Weights of a small transformer language model: tied embeddings.
MLP neurons of a small language model. Each row is named by its layer, matrix (down: output weights) and neuron, and shows model dimensions 0-95. Each number is 128 + 24 x the weight over its row's rms, rounded and kept within 0 to 255. Numbers have three digits each.
A block is one neuron, or neurons of one layer that tend to fire together. After each block is what it responds to, as a language model described it from the Wikipedia text at the highest values.

L5.down239:137126134122127085168135116096131175116101092109095131112120143102139117093140152132135134165151118137112137125122110121105118136171128112103124138141141107124125138128136117136131110153127124116190123114113146138150138087117152144127140145121141081107138120155138120117108127122114102132
L5.down420:125164178145126071132173130113124165107124134134130113111118136127135145096141150104155103121174120113185153154156134067147177130133119158119122153108092157091155133092109097112157134138113095145074175140126157132141156106091134146124109152139108110142157160126159126144142113100095095171
L5.down567:077149128130171082174113094194163151117142100139090153111136141094119154127122137133163123117153142132123130131186147117121145146109162106153115130161136141162143116173152143115102131098114152139144138113126135127117168153140139128096107123177157102117119108149148150117122116097068119123
L5.down764:151097117091111111137140119098119134155113164117125119105130122098130113089097171094147135200121168170136150107107112126113104123139166128143134153176148110128104127155177151136116138134105117085153108128121148128167115136083166129156135058113116152160155139137129120165138132126103141149
Description: The word "the" (occasionally "an" or a direction word) right after a preposition like in, at, from, during, as in "in the town" or "at the Museum".

L6.down226:081137115102098141133146111081110145156090131173124133125121125079132132165121122114159136144151143093113118103134108107135130128123108138115133142125136112113125159136138082124156144112124132125111166158133195152095162119135121100148149092120138143106146092131106075107079130126108113158
L6.down359:100106109087110136165138112117123174088144153133161110140119102136118143145100126130141113114107115133123121080132101154159123102164147145147145139099109134159103119180137114123099119131072193155113134151145094151173112124124177109105132145122142113146088145094163100160165136088124103114
Description: Digits right after a decimal point in statistics, especially census percentages, election tables and measurements, e.g. 7.9%, 80.12%, 2.8 sq mi.

L5.down252:130142124116147095110147117144127139111116112125144109110121120147127109161073141123130150153161172156139130153140154124152144141114132109133097123159109131120106127114136129145095093141142141122143082137146119174139115156137132104141104125167146149138109121105161126138134143141081151130
L5.down550:167104157130143119139130117096092111097157115134151138169144170074117086128129135104166143136099140155123146128146132135134135151150159139184138158141148115107114149175175131126133108108108143120111076117095165133170121145165089137145136134132094096113072106171154143131149117123155161116
L5.down749:120141143136143158140124114114123125156151133137107124138142149118127103131121091148152136159169124120123129147125122112131124177112123142158100150155080152117110141120159127143174131130127145101150085134142162110184157083116142154157134094159128223144117125124138137172115146125119136115
L5.down942:160120121100140118121160142127128136160118103157100144151120154141177099120126113120121150140131129130201179111135101122121115116121124119126124139130105142124118169132117120171152137154130117150117119138183145110160150133101145101156127102117121173148115154101131122135092129133111125088
Description: First token of Wikipedia section headings after == (e.g. Bi in Biography, Ety in Etymology), table-row pipes, and sentence-ending periods.

L3.down19:115150155121129156109139157124099118179142127118174108118096111174118135158098143134079152149113146111122109171113120171192123095115145147170124107142140127153144105143153150133072141143147153168103119150139163122135150160119123151162098115099159160108129119093151123104136118184100081131
L3.down49:166117132130096117116155142096099118134105141114126092136110113131087104125082119137136124165116150172123108080124127090153158130131129160169146094113127131092135109146130147117131120118148119107143115114141130117130137190133121182135132099148123086106117117123140110180098137119131090121
L3.down242:124083104164112130128155116158186100135146128123163093098128149127148141101094131153075106169125146122113159125117139120108146142165131108127168119144132144106073093139136099134138108110142130123114097130122088147117146148139121148145116171174132135088099101110119173140138108141115129127
L3.down269:184141129129104145138094144183126107082147115143133120091114109125120160155147140130065175133136125152140122136114114152145127135190101125163175151138140084124128135095143137132148109112149116091149072135133122129094142154098139098148104120164159149111120097092081139119132072152140131137
L3.down285:163082131076134124132126081117135153087102099113174140157152141129158136085120136189127108129152130150135145071126126150164124128138114166085120135125099111142121128133126113131104102099149110127114091106128132181145105127094118133102148126112137103124164137124172114183116140169131089107
L3.down378:154095133181080120063147116144138117108141116129132117139171134151141122110158072113130143130091134138119169135124134135087084120102144155160176059080153135136119148112126166124083126121123112100144131124123141123099092107148141083147147138143120139156109101112160146117122084100136147103
L3.down553:106168120121151160146156042111091142129089126090138106088117071123089134096150165107081142121139100174144140107118124125148124152163105133121120118112107124096146162184126080114191115124123130141128114171149096098112138104150121104133158119094101138095129136174124134177138128115134143114
L3.down732:127144163107167132165119113141088116074129120145150075133117112101137182146142132118124091130153123155137137166111125154163154141166154104137111126142121084162119135122129077134083118142095138104089103108139181102118136137038102132141124135114151124119103105157102125125116127150164116150
Description: Words that open a following clause, mostly relative "that" after a noun (a contract that, the side that) plus "there", "who", "what", and word-initial fragments like w-, Wh-.

L5.down422:116138135148128100115144159166146143137142133111190096105115155107131162133131170112138152121117116091136108123159101111131151145121130111141155138140134133102164118171153101110113105150133183166139123147097152116163186114106179131150164167075097118136103165126160119113152152093116141125
L5.down483:144116154129132104082128135146127173142143133097184155123106111126149159147193128156150139130065087087103107092143140122123135153107110080132113154115125167119168093132166139119138141127121142141166145156075140132110134100118160157151173145058117119066144123139145118119164098147140140145
L5.down857:137152109154120121134147167146196157099133134124184098135065133092091115132124136137155126107130114090134095118166099118131112113115140103141152140126128172140161099116140093108111082140123145172172139153113165146148148132133117123138134155109098127133116160111149125094135156152110111124
L5.down933:115162118079109102136112137169224143116124149112177142154137159096107150133097184136146171134132150160138090134155106121085121104129116134122148126154153145128146099139125119102089124129115161120128123148125130132143152113118154120126125117101100123152122141134173127112123149129114117127
Description: The cell near a row's end in pipe- or semicolon-separated stats tables, such as career totals, league standings and election results, often blank or a number.

L5.down340:149140109159150123111146131111128141141128156110154123098150149108144141185160124168135121121096091080079128128118121135116133119102095110155092130104108176090124093141155137117108122121106143188140122150118179161120101091130171126182154150069152089101088148161136117091132123118128141118
L5.down400:135154163120150133120151171137124188095114131105168133126112121122146154134170104194119145141105102099119117068142135110147148117082125081127147141132120158132154106114199120126102118128122126144116087137118144134131132116123159140122151130134149190131131115117129121128173099121087127171
L5.down841:134139114081184128150100154093167096130136120114148101143115104133122102090118122141128142129153135126080107141074145125086151188095187174159127119137142148160133161078130145125145110145140136183152111125093141119105115141133123138131080119111150171159159112107109140102146124175118089126
L5.down964:150135127127131073135129147116109157107152124126155131097086145078112161158116119128138146095131073107121118161156116092149160147123116129186104183135101139084107134150118091114140131110126143120148140127097160167155133145133133137185147128154105174142113149171145152075152114153109119124
Description: Decimal points, pipes, dashes and semicolons between numbers in statistics rows (sports records, election tallies, census data), e.g. 100.0, 62.00, 43–15.

L3.down106:135135100124093130125105137100088147141142101088111129116143144169151103183114128131114159128159101151128087116141117156107110082152111133139150096091143082086125164186102142156118139139136123126110166136165125120102109092102134116180147115120157149116112169151186126093129119120125142139
L3.down148:131146119135145152136111111147081185119139120123114094134156136146136178146139132143108106122130165158124175089119128128120157136145132147121164110151159133161117093164116072114088136141101153121138139147118188134111107163097112178120154124144108109107101120138129149149144117080128158145
L3.down299:129137093137124108096128125101128127102136117115096165167144177086152126142086136099156106179158093145107139156157091127107113117131130103105149145088130097105119133167154169139105163159128141108182146149119111093075146129100098134138146109167129077132099145156120164155132126087079163149
L3.down559:131141139124159147136112105106164138120139180130166140131135124142137091121130114114116132102195135127128129110088154133076119193115156127133126148195136137131159126123164145090167107124144101118107095112091120164160099109110153132173092107151138143138111137121110114147140141129097103151
L3.down631:108155082157092105117136159136122088115150117134092164129131155151139145140081134129136128153118130097098131135099089140115135143136063144133140184158128145079095116176172125133048153148146138103173135149136126129139120130100103116147130114128111122142084120116093142127133184123141170150
L3.down645:118140143153156126118123162113165128136132092096125168196120150126121097168102099064133119143113138132109126128142102094124124153107179128106157080125133073102148138157098140099102116162135141122167100175139162105167103153131121167152124141174136126102076138150083151182145124108122151129
L3.down787:134144115140136126135079151103113153113095125126114105117112123164096186160140136149128124132097128113154119086077143117140143113103117144079141143154145109113154185124092148062121111120130136125120162099114114118101125178124145156180140135073136120107121163120070126139102080135109098131
L3.down862:188150097180127119145134130102132150133124117116124091118159151150154155103148133136140111156192151134131116114103151139109183131100154144120141138148119135184151077150136161126115080127121168101134106120094107128135107101087139149139123134152172105113113072152096118127136144056155120150
Description: Fires on "the" (sometimes "a"/"an") right after a preposition or verb, as in "at the age of", "in the 1960s", "is a song".

L3.down125:112106140143134101142105129116101134168138118142131129125150148092156176114192088156102144105136139185094097118118162128157148150094160142128134079131123128107095132178107131142078147110120131088134142176093139102143132114126179124167134146083106122101101165111151162138155122112116151125
L3.down149:106117111145141091125145138147102104136142127138132107098144131113134131152180102171129186126093105115135109129154126110142129124123122127120121096128107159137108145111177156133113144174153123122104146126099087112133112130114147141167142133098121093119134164131152123112154113125130136112
L3.down164:152162135099141106104142151139105117136123105134144074078125130113146133143161130183098149126166129098115076106132113127148135143095119137091121101115096111100108117136183137134110139148162104138116154144137108109135152136143123100141103101125191132100146165158161086089126069140113146103
L3.down199:153107087106113136108085104122090135132119104140144093129135152122164130142129138101117140115126084156112128111095108105117101125105123123077104120109117137117115149149128128161120185110083144124124155171130105133156129132166091133173133107149094148116100133110134142131103103163086133108
L3.down540:098145131170154074162123144133116135121119130172150159112156181137155136142145117162134148156151138147131115172128141128137157088136167125115110100126109184113133150138137162145082144157130172119129141155135129120160118093127125127160116142106132178153135118093157127092160141109131124113
L3.down595:072106155136127149139126141134165119095124114120171098092143131146117154096128157134112157095128142199124103105135103142079124091138104140061127092147142137112116107156134123132129114117100122142098069088157091140114127121110128102136153122163160106132119135127133122083136110123109125121
L3.down663:130160111085157076180111124122104120140150124101131114076134160135140181124137125140096154093137128129108124139146109174102164099118102166095144048161149111117107141166101135140064121143126108123110101134161091110119148115134130138139110135108146140108159139134144155078153099123100121122
L3.down777:151150107129153086143109131091076134154136135091126118076127130134167130136126133129106183122144133167116150122100104133120150090098130132103142074153145141126085139152115144175100135162102159126134109140131097122121087120111148137132162106132139098116092137123131129092144104124135123150
Description: Column separators (semicolons, pipes, blank cells) partway through rows of numeric Wikipedia tables such as sports statistics and election results, e.g. "0; 1; 4" or "| Majority | | |".

L5.down407:091162085177176123161118150159116140163139111129129112088151117121113150157151149113199150141129109153128161144163143111151109131135106128157156172162109188146111115149133160120065180128147111083100140136131153127097129145097125112144142114159124171128151140141118127097126126096130141130
L5.down542:117160115164166143122093167132079126155112081155168166121125132120111169143139113132170136113113130107134151116145167105138128116098128145097147157153135112129128150159117144107046157086167152136117159139120131108134122177080158110142154131119127150133126145152088137138102129079108157134
L5.down968:171129107166167149088094137137125138132134136125114132119109143138127167121093142128121154142105106141117100137135181089130144158115105139096145129113122094089104166160082158099105105130106119129116132143125093178125160101089173104150145144121131129143161181139153131103193108158154134149
L5.down1004:125132071168157119135165141119117148130159130108148114134144118140113146164096125132141125105140121119154139110127168118147114125122127085142164122160098133134113075103106121130068149135126097151137091138119140160139129169099176142153140132098110182125153184116130138100136141112146129116
Description: Punctuation or function words immediately after numbers, ISBN fragments, or all-caps acronyms, e.g. 3-902050-, RIAA as, BVMI:, $22,.

L3.down67:084128114109126096110113104133087116132153125121099156069154170111122173123100165123124139126112130132128118132105044157124126102116094140118099085137143118124122114191128100149105161156125108108110124141114122129078138127127135164158176108103111145115091119118143169119130130110096127112
L3.down165:121135139132127102101144142126147123180090133123135135129162118116116140126176115114118140132087139164088123198119113147109117128148133110136146163133162148123112128126153136103118127170156128163111127096125149150076123143157102158151097139092151079097088124133115117146104102171119099123
L3.down198:120137168110169101129168118131163128081135076122150093154090118085138129115095147150123099100135133111153119093142115141132124119153104109141137160136064144140145109126126051104071148135111130096093125119135128120150176164062119173112129140097102108138124152125152144104143131130146081137
L3.down297:156149099117122140123109162157109118124104148156138120122108130118139168130111113113147125112135145136168114087113114127160120099115107158139149116161146081099145107173111124122104163166105137084112110158107111112100157175110127156104149153126142110157122124134119169110157099109111151139
L3.down343:118125099124145124152133159126113130172147095110145110092113108158138101148150114124174155092117146165137096134120119171117155090140085125125151090139124115150112127164119151120131134146154117151120121112142146135114129136104102112150137108127103125118127154134117122042133113156143106129
L3.down706:155102109148181110154194156092119155088139152102163092118120079103145138102138094132100108088108110077159154098103135145134147129134130100152108108153138135148160111157154103084136092148114139131119136102115146140126163120168131155142099148145086126084134173135155195116135092139131120143
L3.down854:138121113109182090090155148131125104160136094120140126147115128120126146121066132132126119085103116115126140125149096192134135108101103137177110124122135113115117142158127146128112133120140134108187125129142147139136102104099147135154108140126085125128125142122104127152158148086157135150
L3.down879:110113161130161137113126176105156139132129177121160140116103114111108105098178138128110129133144126133143142107098130147183115149143096118140149126146118107126086141149113107114119092128125121125107138114153161128138143123104169123162172147103142101131127215123142092154124131134144164169
Description: Final digits or values ending a cell or row in stats tables, e.g. tennis tiebreak scores 7–6(3), match scores 2–0, results columns.

L3.down119:106071096130174142091101103128150117146122115109129121128141153129077130158098155114093134104077123151114121114110130124115164137107136130171146104114140151147114100144143127145113135110070103170113105147147074117107159106123107117179136131179121122109131124092136138135143154132135128148
L3.down226:148090113098110169149098116090114118149126063154106136108150152131156146124120164142077114104133118154113124154118121082148140150132102111126151117113119139115134104142140118085113141120157114093136118120125075108132112141108122131170153141138156140111095111136095150120108147131103158170
L3.down235:111085104101120159111144156112153107129142121141164141109144144104118127120089140128116114100137129153104178163114105125119150152120100130113129112118082134128112161155136128145096118125134070112131141081121130189123136113099096163165190140122094159149125131158128122093121127136184166136
L3.down256:165153084132139092116132109088127115150104114136142162148114138147144126142124103117140129147087117122127097182144107120135160129140106095153139100128157143158135126146114155089161143098112137141125101138132144139102178087143120137151110112152131135120125119140124169160111111131071098171
L3.down407:143111126120142116111132106128097126184124134113118169138125128129116114154136127148148152169141154149139086153145120124156157090091120076161144110104113154154128141151153144131125115151098108157112130134131127081126133048174127122171098116131140177101147095142137115131093138103136119117
L3.down539:141119105145169085107145109162076133112186129137090141119120116146145157111128115108144125132133132121139095148135096120129174144132143081188121125124137160159083127084154129170126147161111103156096117124147170182151121128084133124161151088109144149130151075128121104138108181108135140139
L3.down857:131143134174138097124135151116110163075088136136112096110130135142053120119154105159115107155151115086131079091097157102108138150108123195096101109121149075185154130138112121135096117117134122114186174153117134134113094096196105123141100112128093107110124147112127170093117107131159115147
L3.down949:158125126109132124132103130124075151159132086168138196093140113164162164128127158129099111121154102141129103134136117179145127123158133163096119120148181176094138109167123121114110138146089109107114156123128132148096082193106118119153136138113114109074153119136138135126125089155079135103
Description: Short opening pieces of a word split into several tokens, mostly after a space, such as v (vassal, v. in case names), pl (platter), m (mushroom).

L3.down419:124099169169151089118130139091139104134141141139149112137118145141153151129145135138131124095104115117122100127102090149115101127130087131114105144131125086091125127127159101094134087149156152105137086083107122107153147120106160157158132161082144092123113179152131155152151098144105131138
L3.down508:121095165156136098082147124123162145100127163127187095157111093132088104137131125145131128128132116093162085155084111155125120102138146116141111104174160117131119148159158096115158089131134128135180126155164123073158131138098148119139113131095115134116120188151142137112101086146132124122
L3.down525:136119128148133152122165116082166134144087170154157146153103116091111097136162115107111129147102164088148137128125138128124172092133117118122102093153121140105146096143140132084132149139166111137132167140131098071165158153108167136130122138123134072106080155136166127120137138118110114158
L3.down588:125091158177108170090142140141107114125102084141132137122135117102162170156127149125148125182075096146101166115130142081134114171168101113132162198127128144159131129094157113074090134136169142141118129137115145155135138170081163149103130119084163120152118165118111115161156151178119173128
L3.down676:140098145149138152123100176151143113138122142145122163131136133093159166141111126106157136154059094161098141088145114117115117140142109118125104150113170105115158088114147109108091129114167172170153080135136129148100101144123164154117099132090103123142127169116134144182133144124143153084
L3.down773:111146127117115143124112125110165146130119141124193158114105139163146105095078083134098123096142175093166124151120169127109127140069122107163134113117152130135160127117138163169151136117131072132135115105106136141099114067115141116130126137192107146121137132151122132081122131066119115140
L3.down885:133136092141123143074166126093194129163099113125157181099159116113083095144156119158121149106133153125148152137091099137120124089139103112122166139144154080119134151171127158106115146111122086140158113129135145170129124132138148077167154109145112153110105161152115141118113106148115174172
L3.down924:109122118156101132148143134137156163101118123126127135109112112150121136122090115139083129155145136118137106145132190091134154135177108132138185104143126129116115115145099153095167145073155142077143171153153111111130116117151099116130146130126127089143137128150115122131167141120175142104
Description: Word-start tokens of capitalized words deep inside multi-word names and titles, like Pro(cedure) Code, Balkan War, Camden Class(ics), plus mid-name CJK characters.

L5.down129:201167083132137124088135111111160120174104123142180144168112121128142103157092143123152134111149106085134164135142108112110131130151141124117128109155157131110113099127120189090159117129144086110161156071176104135157129126127137126159083135093145169090080134087107124129150135136147155149
L5.down353:137169109179158135137128163154137138168108102122167088096125148107100171173136142107163123109169139126137131115129110141106161147096091147116103155158121141093150117166136111130136148122103142148125208135148126154113143081114151131166136118108148123125082149103062140094125138083126136140
L5.down463:129100110146128105126120100116127099160111099141088166108142153105134149163062152152124107144122139152126097151110133128114123146120109146170074179154112115106134141204111104098133107155110165153094166133117110130120103100139185150134131101169127132081122169135106130126103087112096110091
L5.down666:130105134178153136148140139111121122143120121128181112135122137163084176131090119137101152110146135174135131131128133128107142108125132108109152117167163123178091150149160134116166135121114115140091114133157165123119123150111103120144174137143158102159097136128102117136136169059170116134
Description: Last digit of numbers in tables, lists and dates, such as decimals after a point (346.24, 89.1) and year ends (2005–2006), plus "to" after "due".

L6.down421:143107162132117151102169128140122134130132104103129128149107112137098112113142159118151115107110147171056131134133139128153133140127108139112133114161127127098125085121141161101110179150068146104148103118111118144106142109177134095094166160159100133101112142163128186115147144113112141169
L6.down466:095128080142130132154147135141172109124127125125141167081105147117125132141090154132139138130109127128120114152157129108091124097099115135107105111141157121107130107162096099101127129110095151138062157128149169130098130115127158144113136113141134075116130123168113163110158135117138121106
Description: Spaces and separators opening a cell late in a row of number-filled wiki tables (sports stats, election votes, climate data), e.g. before 23, 100.0, —.

L6.down298:139109133158083139144141117109149127134088173131108124130107153086093111120135119132136124129132114118094129145102153137158125112123137074104111132153128164151149108106130165106144108117152117179105104121119143112096102106104141105156156145106140126104156094116129144149132153109135101133
L6.down409:110108124175119136117076096117080137101100089127171093094114094159129186114158171134135089113129102123086076109150134110137135137153126137109115157131135125076113121151103087076098122122113146075138130125104124136136146141136123128149131147128147072116120173115093177121113146099117120139
Description: The final word or word-piece that completes a multiword proper name of an organization, place or event, such as Law Society, Cash Register Company, Missile Crisis.

L5.down174:159145101102151126133147158084135142102126096150112108143131094108128105109102149120103119126122156132145162157099118124135131170138065153100153069111105128102113143142108157122123160120136122085124146155126093123103133130151127109148147147146115172127147088159136128122130126159109103140
L5.down187:148135120130096154096107116134114105156133144120086128141093102150110119128130162126127140126089104112125134101124138142147125170101164121093120146089155114162099142145117138110132174140122147155147109116165135135133089071123127080099130138120175143115194110142148120115129128151149129055
L5.down250:075144124170128120130111169111093102115118093142105152082129136120120073087140159131097151074102139147104130129134098114139100152073126068102159100122166156134129132097115110151131126096178114152149067130122098141117085138123104130127105130105123151139118147119118174138115139100090096114
L5.down294:113070119096139113155138157103133123142126128122114075086146103164092139151104082146128128105156124141108151108107148119105117182124154106082182134110136175141124166165131148149109153136157145142140134096155143148156159124102133108126121156163136174137118129123082134118126135117096142154
Description: Short word-start fragments, mostly " m", also " v", " r", " inv", beginning a split noun or adjective, e.g. m|ascot, m|achinery, inv|asion, v|oucher.

L5.down114:197141099132151107109124179139063124110132126150118142137152128119162185095121125096138137089123134103180132103135123108130124083109166115117156118126127087113088129126086139108134120119119127091115113091146127150102104153071124158096141149114157155098107103120120141111122095115157093103
L5.down504:147140120114125121148123090103074134116138135147157120168167163126163110135128170116111160133167164117153102151121125134114178157123112107080121117131072117131101109122116157120165128106092111128142099106106120120138130142143140139126081149146129116117148112105145094148144150121129154163
L5.down655:091155153124131124125104118163157115104135099090145106160106100091156094126179136129121108151108195128116132121161105131140195136124120091122134101127102104109137098062145146132167122147133093103111146164113109117181114130118129129169108116135149119094132110136145076129130131136100077130
L5.down683:133116142100138124131124097140085147130162086152137131117120092102154118107076117117105144113148111112119132165127120174177164180172069105097133116150140156105148094111102126134103146123102129134141129136163099121096143134143151175176072096137168157135118079110107118141129092128094150168
Description: Short first pieces of words split into several tokens, such as comp (compares, compiled), w (walls, worse), s (sic), sched, prep.

L3.down20:112071158148152131113137185158117131120142096102137125118151123116156131174115106104098166150143136112115124129145153108160121101098127118138103138144117115122156111135192113084098120094174130129157108162116136171111143146124103090141135129115101166102123145220137122106098142120107134088
L3.down35:155132113104149098101118161101096171148107122165166119133107147123109134156113153154157082081085120140080144088090156092103123133089103097123124140113160140144117119149105145112174127107158108115117131143081104133126119115094104073135162125125126136117163147121113143119162096097163138143
L3.down157:140122159150158116112139164099126138145109105144175117155134123104099134150110187101151103110125143142126112138137128159113123120141112130091100167176170082100144118173108122072097152100114145093095106100120121151089127116095149138148134164126136150099094220127091141099124095109108137125
L3.down263:112133087117150139124129135100162130123130162109146136110158129150114144152123138128101146092128121126122078132119143120098158114153164149157126133107126158087136154156146166115144125102123107105119129151134108156090127136147127159111151106150110113143107088118168146107141113122118155185
L3.down315:113115145140141110120141122092151150134109155133125100159114157120125204126118135120120149118116159130139180105101084153132121131115153153156111113132118130116131126130112083162141089126095131150128108151099098104130134108160130160161119135092130118089080163076157177196156076117123143105
L3.down472:153192176150145130133140137170089176119108110103162150137113126159128173094112146143129102121101123118139141136148122148140164124157091142112070117118132105103121111136119117137117126127136155124112112126135093147129126149107129099137110151128117189142157166113162155114115078158165148127
L3.down723:068118095175108134128143116116112135157167138153132130099151106158142161113129120117097101130164114099154125062072156107144157133137107134126111115154110150111161127154115117140107143090134146126117148163156140142136130133129149191116127151100133062076128152136153108127130110075118138140
L3.down934:123103169117123122150180099093130154101130111140192110154107140146100152084124127139075111112160151108115120103112152168120165121106156149097129138145152132114147143125120107084124088086110128084099136137104113136139151135138112160113126108131136140109172139164105133134159122148145135152
Description: Digit pieces and separators in the middle of numbers in structured data, such as the minutes mark in coordinates (22°13′), decimals, version strings, and table values.

L6.down27:117111096128152128118119135128137123142148142118172134139151104123138145109148165109186122113103147105097125169115104145139152114117110128108159132135195153132133141159132129071099124103102110174141150122116107121137120131144117142148178161123168132129143156123073139120122149138113125148
L6.down873:152153139140137103096143110074120118129140129121172134161165148115104124171140110136176110105100099130154115133095091142123122091112136087101131148156140113136105154167147098094125094113106139182100162119181134145091137112094168162152139120053128107115068148118094116125123122106128124137
Description: Closing parentheses, pipes and final digits that end a number in Wikipedia tables, such as tiebreak scores 7–6^{(3), (103.1) and 48.6 |.

L3.down91:114120133156155123114131190093143107087122097167143171150124160116098160140121083097153140131113102138131117115133119132136118087130136129142123105136149099114150080133120092098104148093179161101134126120106106154139168190125114140163140150114137202113086148182095142158111095103101118121
L3.down354:141114138139139163128090138097129152109129116120140135160115162132124165066106151070114111089104147170130184156147108144125135125159133128170123108114147148110147141143124114147085120123101118136107101119145145133137126106059131084117137128103096132096071136115142109123144139072115110156
L3.down620:130118114101161136147100124133158107139123120141138150122153161124141146110115154104138072111121200149124121152088091104119186141107088144093106177137160164121176123133139153093127134191115114115087146130148100121117138132079099122111129134138171167125128119146122116142153132109144140115
L3.down820:147147109081111126098114140093118092123129087155129127100168149136107124140082156129126118082109130160120104098122095112156118110094067156084118083143166112098103068158095173124085137145126127163115081130136115149126122134091159107150157108112129132108148105115076139128120097158136095139
L3.down840:134086116150119106085115142144097119112128122136139127154139126107175100130116141116134100147113116157118197136156108136144106108157139125184147153099130118105109085124150130136120121159130120084166128105123157083166149099105157126102108119082151122150116151142146121141144153086120123152
L3.down971:131123139148105132131132143142179123167137110110150116136158097092098141143151155077143102118096129147120156100110154155100171180161107151113180139152104140150104203158110147084141160122091144123110141110133140122145158143120089163107081138142117151146127188152104119108127151113120143130
L3.down982:114169151091121112159135141138093151128157099130090126154149179113150130071171176081136147095140144121110135134113162144146090142080120133106135076123149140161105079126103142116073097097098172123133103107099131164152095148110120124104129166125149152136137108080142109128111129136158120155
L3.down1022:120135158137119181118081092124155116116126160130122198160129137103085145150120150135121145077087100138145110114108113142144130159157107130113114161151105136141146118185101110090115186124117155176117113146129097091136106128117136147111109166163077132106174131135103109142135122134112139098
Description: Line breaks, table pipes and |---| separator rows that open a new table row, list item or section in Wikipedia tables, infoboxes and discographies.